Weights of a small GPT-style language model, trained from scratch on English Wikipedia.
Size: 11 layers, width 448, MLP 1216 SwiGLU, vocabulary 16384, 41.5M parameters.
Architecture: rotary positions, untied embeddings.
Training: a variant of Adam for these matrices, 9821 steps.
MLP neurons of a small language model. Each row is named by its layer, matrix (gate and up: input weights) and neuron, and shows model dimensions 149-276. Each number is 500 + 50 x the weight over its row's rms, rounded and kept within 0 to 999. Numbers have three digits each. A neuron's up and down rows have the sign that makes its largest values positive.
A block is one neuron, or neurons of one layer that tend to fire together. Before each block is what it responds to, as a language model described it from the Wikipedia text at the highest values.

Description: Comparative and relational prepositions. Mostly than after more, less or fewer (more than ten), plus over, about, between, within, both, up to and near, often before numbers or noun phrases.
L3.gate795:444451524610530384515505424474525560455479503550516526504473584570449449467487469544476398532540578573512459607477483470479555490467528468463445637404494479592510580499495487461522495494501515520561510458490520530443498439520405527454515494584495436562479536433476499554582564485557395518464501432540468478443502498411436475550492461444435470467421547451421454553485518460490557520575
L3.up795:509462489432468508533445553601405477500500506492478476531522447597412485408447518466518504427460500451493527499537527561585424580501537510581387598525462460529462542592414423610454497573494516493522617467539438502473461472545621449433536528445540481451552437600529435458536524485484473531613458503467505453474540389578493505503461462491465372531480514451449439522420522472472418475531

Description: Hyphenated compound fragments. Tokens joining a hyphen to the first letters of a compound's second part, as in double-decker, pre-set, user-defined, plus other mid-word pieces such as Nep and Bol.
L3.gate0:545491424495540501492544578509428548485534542438532453534454459432548525488377446439448433472525436555458505542510469459491409547472458578432486532463517563495598431568521540465426497534499458543454533520548458436491542495501377514459515573560534519440541457564507436475482492476551522489448467514510472489520534517558480591524494502501547396514505530470556525587466526560412480493521
L3.up0:484357483449554436494463516419485468457522528608534572488492620370474518484547495589535473506514456474376508629468424418506543588538511496576477422490519500533533455439416435518526454556509492482517481443418486544472538554540534540465393482445526517426551464516573508504516453558412416581574420487565446528503554496427531420518504489490522444495503559518432475497496546470532441398422

Description: Topic-introducing prepositions. Prepositions linking a noun or verb to its subject area or object, as in specializes in, focused on, Ministry of, tool for.
L3.gate525:502516494519523549475485493452370537587451499402511487525444605528525491593442575511459528429575523469613563543448492537370590426522493445511538527549516518466402466594583406477462536396458514543419392510464477508479540395445479538513468565450554395518494471538564536504434508535526425432502526426448467441515486502468500466574489490523442510455460489438621363491486482486525425477436
L3.up525:545530591505489481509515471497478437524528443471563464541518608374490500569401498598444549499521563494591509513509494515527531342529533528522455574563475483585461493573476444464502473481499442559585479494462494444522482397550545470475483518511545475448418471612596376483466513570481498468423380458562463419473547453540607438520496493431528534453508579442484435481495512511504449476491

Description: Connectors inside proper names. Function words (of, and, for) that join parts of multi-word institution names, titles and degrees, as in School of Fine Arts, Ministry of Arts and Culture, Doctor of Philosophy.
L5.gate107:488494489508490501486433526460530595454553479535454559550544588554476432605407522517546477492471475555528604485450547490576575483535630511455484567479609560523486509454422495497508523560482488444573529486586486360477574529485478505493528450440467463443630534433530491496544591440534458420577508539539480455545508482527591439498467445507538463533511501586503518494442555523547451419486
L5.up107:478410532422488488527532446498533579420537389553490563527512513450507495450395554382514548573525379522417545573491534605516456588496578534399493497524531504424513526397540554528488538528415447515463294460428505534535509570594533593520495451522607551477487421508496438520473484566458492442416580457570500461545482501594509436516522458512517423554516522466446522534497491531399475522503
L5.gate110:414533580496474519482431546577457444510560449523493493495419585443539550553548406406492610483530474476531482530539479517440535531481596464523530466537526546467475461487462520543512476527474454528507505532559444509482541572451548573556446516496462511392476418601507467479423502401514423471411514471366455413540437458453510512532568550511518458547437476606519449510521480606518444544423
L5.up110:479452486510575460440564539504548530487469496593480523607415459514569511491554490541462390476521478437461380509544569435488579464500504531485449455493556514575572569558472532501459451585497568417396554418447577446492579496561523537535499530449521493468586517468528587478536397490451587436561424466537497490473488534554496496588456472507489425461553539456577423482513508489522460545510
L5.gate220:391412515559477476457490436484524568492513516405605551504526560498571563528448382508490494485512432357545569467549434528507500509505547482455418511605490504441418517485487481551467513414571478520634444523524522468447485552509548509474479527585600473505442513532529472429503529566467484471508418483513477456404485545629539477549475516585527420528487511477467431474443471421534493437445
L5.up220:462495518533451552513544522527600494475522464526547423391543525419505512508525531473482449447550493521416566499498463482481519494505544503533475394517416522522542609516508481515535463542388516400445416617550479594566470566451546453593424445520504470520515510488480427513449595502459569522475488550552523453459498503556502461557476564479450543481499542519539459471548414567462390508396
L5.gate320:428491488561470486476466515547437517443474454453519530565525632509532400481449458487468491530575454462616451564559532548429547483583571459488466409514625649460452476498484408422461511482488471565470529570444522379479591523457580483453468492501607455491525448569435491511486452475460454435486494524448585430491551395483521461571530479498474482489505479530580475452504525472467398454416
L5.up320:550490488457510587511451462527494556523468497452400527412531562481445521531441460517456632438526470504436576501469478461551622533567490519548430551550443533414526429430484644478506546611482412524480539481506494467528493354503465462499504487524424574424482393540513473431488537466533504447463541479569399518530463413559560548490527478639502607464556450520515451515493464481455471468497
L5.gate572:412502488472558512465479532528454519512435465483492509483642495465497442477469435452465452450539581491487428572566498512549570588471520487409512474543469507569534483347537606470505572476427578488505464501522505399470575565476586506570453533495513442530428482424563464516527468532479501478531614439489445521487552448528486439509523511464419548582521499495594464465488466494497519526522
L5.up572:529393501503467516528435460478471505484432451503395549549448479592606463561426526538496508525456408527467431560499524430488488471486550404477515593485502415398514547495468546528503488490515461511572489435433446485568530533515550556490528575460502496476467573553526489436525502500547541486516425396513535515408494530562484489472516520501430537488420524482556461563545438403593552529481
L5.gate699:573470499401462445521496544496507504515509507545545525506547492459444434483502523535488497498458494479545528556481583530414524450435535495382563508537518384529490447454553532442413463494612426509505447508430583458480571476524392563511493555552540491563535541527546462553546552404502517460523507568501505448446425389496524480549607557540514516487461418462502492497601624421506515564526
L5.up699:501427563512465528520471535431392529551459534467515612472484448478521470498464498515495557472417474528530498487462473458491420446463494419430530566579489425503581515551547490404462506469558452556493413521552479542510514433495469601519584518574440407565486493530519569474447598502485447603445505516551550479409499468552512482536498499522481492507550460406514400457523525447572472481488
L5.gate898:499414509549493465385554518519459508485504433542589511560425528485465461491410502428504534572547504481588602528462512430395490533467540575536482472555535544504426519455524462476539526523394535462557512526503472508453479515498486432534485537543580498524442499505421506486573494432472445507427530463514424435551484428457508573578504502517500510505469475577569508484490576549443551490499
L5.up898:456526484460439433483615529444464431570492535512599422469380521399397422545492485469486507449509492529485549456544416463522463420580505503492527560495496440426561458540524575523547530511504570506503519535466516438426504579558591565528576559486500535482538563505452490408511506572435467505502613460553450488526471545466522448404518466442510520543547479447489525514524471505615438487444
L5.gate927:465422528558488496451577496445416484582480499527564606525520479548557461502510485514424445521463439419632546492534491564446559486497536449454457519550533508448503537447457539582535424525478460530500547480571503461428548469483451501529465525459442500445534436450520530411399498466444514453537456430471561426430510551514426497576487526528463456563461517436476418494454478565512536522461
L5.up927:405493533446493476510567532547597573404487501483481496515506517427487430513514483579514462523568478426455472467465380446504428382522479391439593362499542515494550550488457402452610526500549462601448532491512523556503548493470522454507486469496534612547446499448505580548482475476450541504424428461562414563568509527522491559553443446501460384526472534491496503485496486464486570566473

Description: Quantity-approximating words. Mostly "than" in "more than" before a number or amount (more than 75%, more than ten years); also "to", "about", "nearly", "over", and colons or table bars just before figures.
L5.gate404:561487399457623500397521477538360469473459494521484590500497565475467425517510557564455516532523384535556495516443581487472503513598543555465405625488500495518457419498458490543540526477470551522468441581543446640431435502506400493604548437376511388530554545436553438545547515545597505514533495501618531455528499575491610477494419456487474513580441482467521511455570501521449533443546
L5.up404:513493500477462463524506496562528472577485531521521505467485556482460489452476534535539447498484514461608578579531463441531491476533545431420555544488536480476593552523559483515517500548560497479472460445416495605466601503452453439508587512516520477480478528516558472502476492549452560471472526531565605445449513546545456455576505455428521419498406499455440480493463406475422524558533
L5.gate613:525470479574545480544476512527421525448490478437405498454595594494493466486542499509537486499607497449489466477492464501470621433507528586501524621490409407484517427515471455463536408509526497510519564508486478566508449464535517574494543567626517471399427452433458458509496598534452494495526539482554518482509466507434443577445546421631449465508449472481482460543548428445520475475529
L5.up613:527457458535491540492471509493497420575405480459482432452514567457514577553446563473465528449525503597557608493498472488454419487485503579489447554492500573577435526479477469508520464539518447442507598513521429519518544512475642412492492462504487483510486538522472431481444474528550445517475472509579425594517509422417527483527426543482493455513402459584525421515496576525466511449460
L5.gate639:545517459506486505445430559539437512492518562482455520549534443443500451521446437491566564458566432487516507552462501521475634435456546453410363523541491524513545451440469484443579439518539527508473550478523503493527480594517479522598547530461519547462512526477508635492472477449471569482607476461523561469518549540497574479521407505383497515572520603504602430424534498536520515451515
L5.up639:501492560456491397560525530481547590503500499571535481618458482507597445458585437627408430501448528478488562503509519524438602497465526493376531494464570481538544517501486578445502544430488518534520506502469479459554505543528463440469499509550456466466434536505496518490423468456454440469559475540601529475443552592569437529567504470429445536446420370536539453507475411469400547511512
L5.gate670:497562434619555434418544520536470483538493466570549527516516525502531542506522490454475488508536499500514568558489584599438537490493515485504428613533483512470544511396502511473549509449506481482488627472477498550510547590469459488569416553372595523448459483429535456517473593502529455595620525596501583458474520559474575515479539540470496462540469529452511441441539477562519500445537
L5.up670:438611485524449433442412463478506529468574548470487536517590467483410427428527500498508493623494546451509559507528495482463424441388533413428457482503485393462458556422436558546508484501441459487481620445493497499553488455523519531444528484467562502505390485473517463571403531538594500469618549547521520484423512545608547511504602563525425387582505444419424522549501526541488556472539
L5.gate732:550511512632580408436557537532338456470432529466440553605475571424629384447409489538523556511520431469478561519469558482574505480511448416407414557569578462514554465467516486482460511619491495555525551515517563461527579566564516525444467542443509468471448494384556494519514516476416529427612488467563523542526486524522506470501491403511479465431533496445487509506466523489487509456513
L5.up732:623557492510503548525593502501507513480489485507475481499524567454426472497460451475509541562546432501562553501520504533444574444528488457419486430446527448569497404496472464521478556502433617518549550430462500552467516496512442452427548493493386461525463594553570476479491418549542475486556605416551464481485478568540475480401493496530486521541592528496456536547465548543459538605426
L5.gate833:472500508420480447498532527391519525572562453473612524604512491532597486533488547583426508444563397556496546529498510507522625497546550480561478485483521529536572487545587429457435448554433384398556549488452485518463424536476511454484456482522490500459503472454607474478437543446399473624613540443494458435451511517519554524577495420471582455598475529534565452531473512543546555497544
L5.up833:443527459383474500547583533434558488493473540503567481554533451490554457505544580612521580538509468536452546481463554461556464487499478514518529463527484445565539474569502554409460527446532471346429494436526513550548507468460478533461546471511524528514515551501512486496419508557483558550496551474519574510461523439599591604540522561476482453560546453465465401590519481449456551466554
L5.gate848:572437478570538467421497467488465535480528470512549458619518548516568540557512460504505615439536410510516561525471545551393461529461491448454503458455490425466456552442549562522559461501479483500492473492556447474432435427496474584446513416477542494469468607459542526515605477456487489529439588462486501449418467490562539432450444531404496439600541475548463501490503554575549572509604
L5.up848:477591461432458566440591451503480470456485551527481469546541512476549543509374481552429419547443467490514521577498567474532464491471499609486479568494517461563475494405429432561492536482357553407507505501450410582447445506544411440469507496506567507470546506500349442478554625476510461519506465493555473506576487473433505481547468499524469389457393454485508464495488467456430367496440
L5.gate881:485564484441619413473537548428432500490476611464537414502471561564556523582531518441557477578474474496461570559434480533502543446570518478444402480544608535550519536552469567502424539500503475441546526455569444535498532592482547440456501507497498412520491558436406493491543534512411442524518475574532498486531577623515473485576486485534470449518492462463494434485453463409412425453491
L5.up881:429437421531559493521457473559487541411509534482364493535473465394530442515557510550365395512468479440444485565479536543562539426476534477490469636428472515488595561473488472464529405557532526529511536389519488566470486473475546533453565412424560555606564545449507562506514485457443486571557481498496505505485477478527509537467449467435535591533444438509448436495529485445520529564609

Description: Hyphenated compound continuations. Hyphen-plus-first-letter tokens starting the second part of a compound, mostly "-f" (drug-free, twenty-fifth, quarter-finals); also joining "and" or "&".
L5.gate14:463454406488558488517537476594501529460449492424545511491474445517508524541450556565524486539505463465516575539478540479451474454534559481424511500552418576567535410422481520430480495491423498421435529562492434603428472547534449573479517519500534518517470499479360504452563528458464456443453516403435488500490450552467469478505533454521552580447472525516565525389560557591538463430543
L5.up14:524508546508444462488484439560550473466468500478474498498497455385443431450546426513502551386411532479431527539516466415451521462532546475427538479512420442451545426528478551437480558505523540461464524586417539456459497487533505513573488479503454518500469485490554534495489414403473554455556468517512573504530503465466484428586462582450492508441495485544532556491520506501471466459439
L5.gate75:514436499447567472515511569467510559435462477411531525587564490500519476551443500479484524439546475440509488557500526463539525482446486491458469500539506507518527430495534400457548531483448499497463431580576395591457465419436589534561537485388508529394492530534474528466546516478511505487583525530502524486489523525469546422509442589521605443465469498530490531432483556419524469371615
L5.up75:495417425507447559549493505505489492414418533484591554494466473537497676502562397520525568547398525536428573567558483492476518519499557442490457553442537490487529445504571452495500526426496604516458496555565460479516490509489440387509486452417525532400519521542476488463524429482488594487459497569440529443532534559560427417594527535542516364505482465511447513500484389508488489574467
L5.gate203:591493484608409451543470577461493461472530522519489562531523555489500473529457466522554473502524507545485563530483502538551542509610550482517499515492512446481577394341512467473515480579543430480467540508529470449434482453384496512512490501419495424472545489475484397548431497497555535408590576589461493496454524544521522374462562503514562485481422506510498516483441561441544494504398
L5.up203:455530526503394434527457561521545465477409445449522512521517462466482559497429518422480493464482385538378559543484486557561588584480493541463391450566495535539559438489514514510589479421493499555486462560485490430447542521475580484454457461455505609501583497475438442516475552563498505529479516505469594492469540567532560500510492387526525469518388532475436535509458543572535530472470
L5.gate302:505522529525497405587486469511449499537469485405454472504603560498453475512513548590524467572559562467610567454449591570486496526441481537522464465548464524484541548474564556457443452410451514490438507472487494584451601489446481467473538528548605528546432524528468582612565441571555441497590573496482453481565434514501623559579472534482516510499453474556481419503585519523494417488512
L5.up302:526480415342465514522447563425431443418442588537545478517568527449500484461414393528478555528493536484473531506569573490471491553498533488541577535494498560491532448507421540526525444443512459571421412544530453477549558493526520486442555505534411379583524481422504414486486481480533505463493427556510361390496518443515477490480572473440570443506558539595433511465502529464533472438515
L5.gate358:549494499478570417479371519553409523465500475518576461600464560459573509602386486478485526458543529519440384541513591451467568503517523454519477560464533477484506492570557437543422447487601468547595559405547493437381504494502579578512472468450485360500447547528537570563428425584480389441553529475419486436491569445540554463574503507465572442499526527548581474386556545551502491431507
L5.up358:468459489456518484468488432462544435468443464573433640581575519461545572498401450526433542368503492530464462476534432488559591488386439548607445524481511507596530477447586464506497506490441497452456412527559592431461526547546497527508487504440560463479455473512441518395492598523485491510518507546468498440539429557610539522528438511412541500451533472500538455508526463601505386565472
L5.gate751:474495411512462484478529499465524616508488419509559491492487513481458481612565513465479495572494580465546502553472489533557490524568566581520348522571508489557526507469483549486432479474484440498431459524440550494464504561429413523582433431559533423366580534554462451517498524595554522522494457470561495430568500521474487539511422550602563506454501459512441535490546438453506518497520
L5.up751:530429452461461471490473572449506501382605439480574553452378548606496483347495531456566479524552495414439547530568495492576474445522518551507533504475485539523546516535552513465505470546485500492461494474424461453510476484491497530453487402447503394530479511425439463504548529554601417506498469466471501477513494541604524520473547517557532455500492447464560510499443507474496499486447
L5.gate888:435470465391544533451393586588488473505550445507420535554472521471520505507464457425540517513493560507444469486473536455465442475413497584528542508533478485511458401481494466540480440451600511547401485523447513462557570447474429532507578508494497533513436564537514540474526578473530493458500454483446613471484503501463488495481576490485498530535409610534498555551496566495461477605507
L5.up888:580517555494509466494484516518471457406461456422505526553528584547408539534477511446406466493509483598438484419546592474417546520553522541550452411496491544513521429439534500570556483490444509604454488413543414457475560518473417468477509399519415515424537379555574412389451510510479561592505490545456532405470500461481422562474526502485605529553554467491563500505586517611498476462545
L5.gate1027:553439440614522424522491459519549552451421434524626481527573483444544409554443505485487397490474437426589483583489469543451528470516543511419422554535526450481473473495446568502480502473443455577630439570543425462435506532600512389571483579450581491436609518352563429555447554540489585501579467455537427459492528527464485453511487562449539482570537485471541530507486509558515510529565
L5.up1027:499531494435540487561561523508531528554545523466494554537505569432482518448441557501445556465468500474436505510469569515436438540603561550478471475445446392525551434434493528413514562491501491457539501581481497564526568560485463514460472537533532562483626524516482480433481506535542563461474516552537444572444525504535600462422430533568485463548494493555452486512523541552517566490488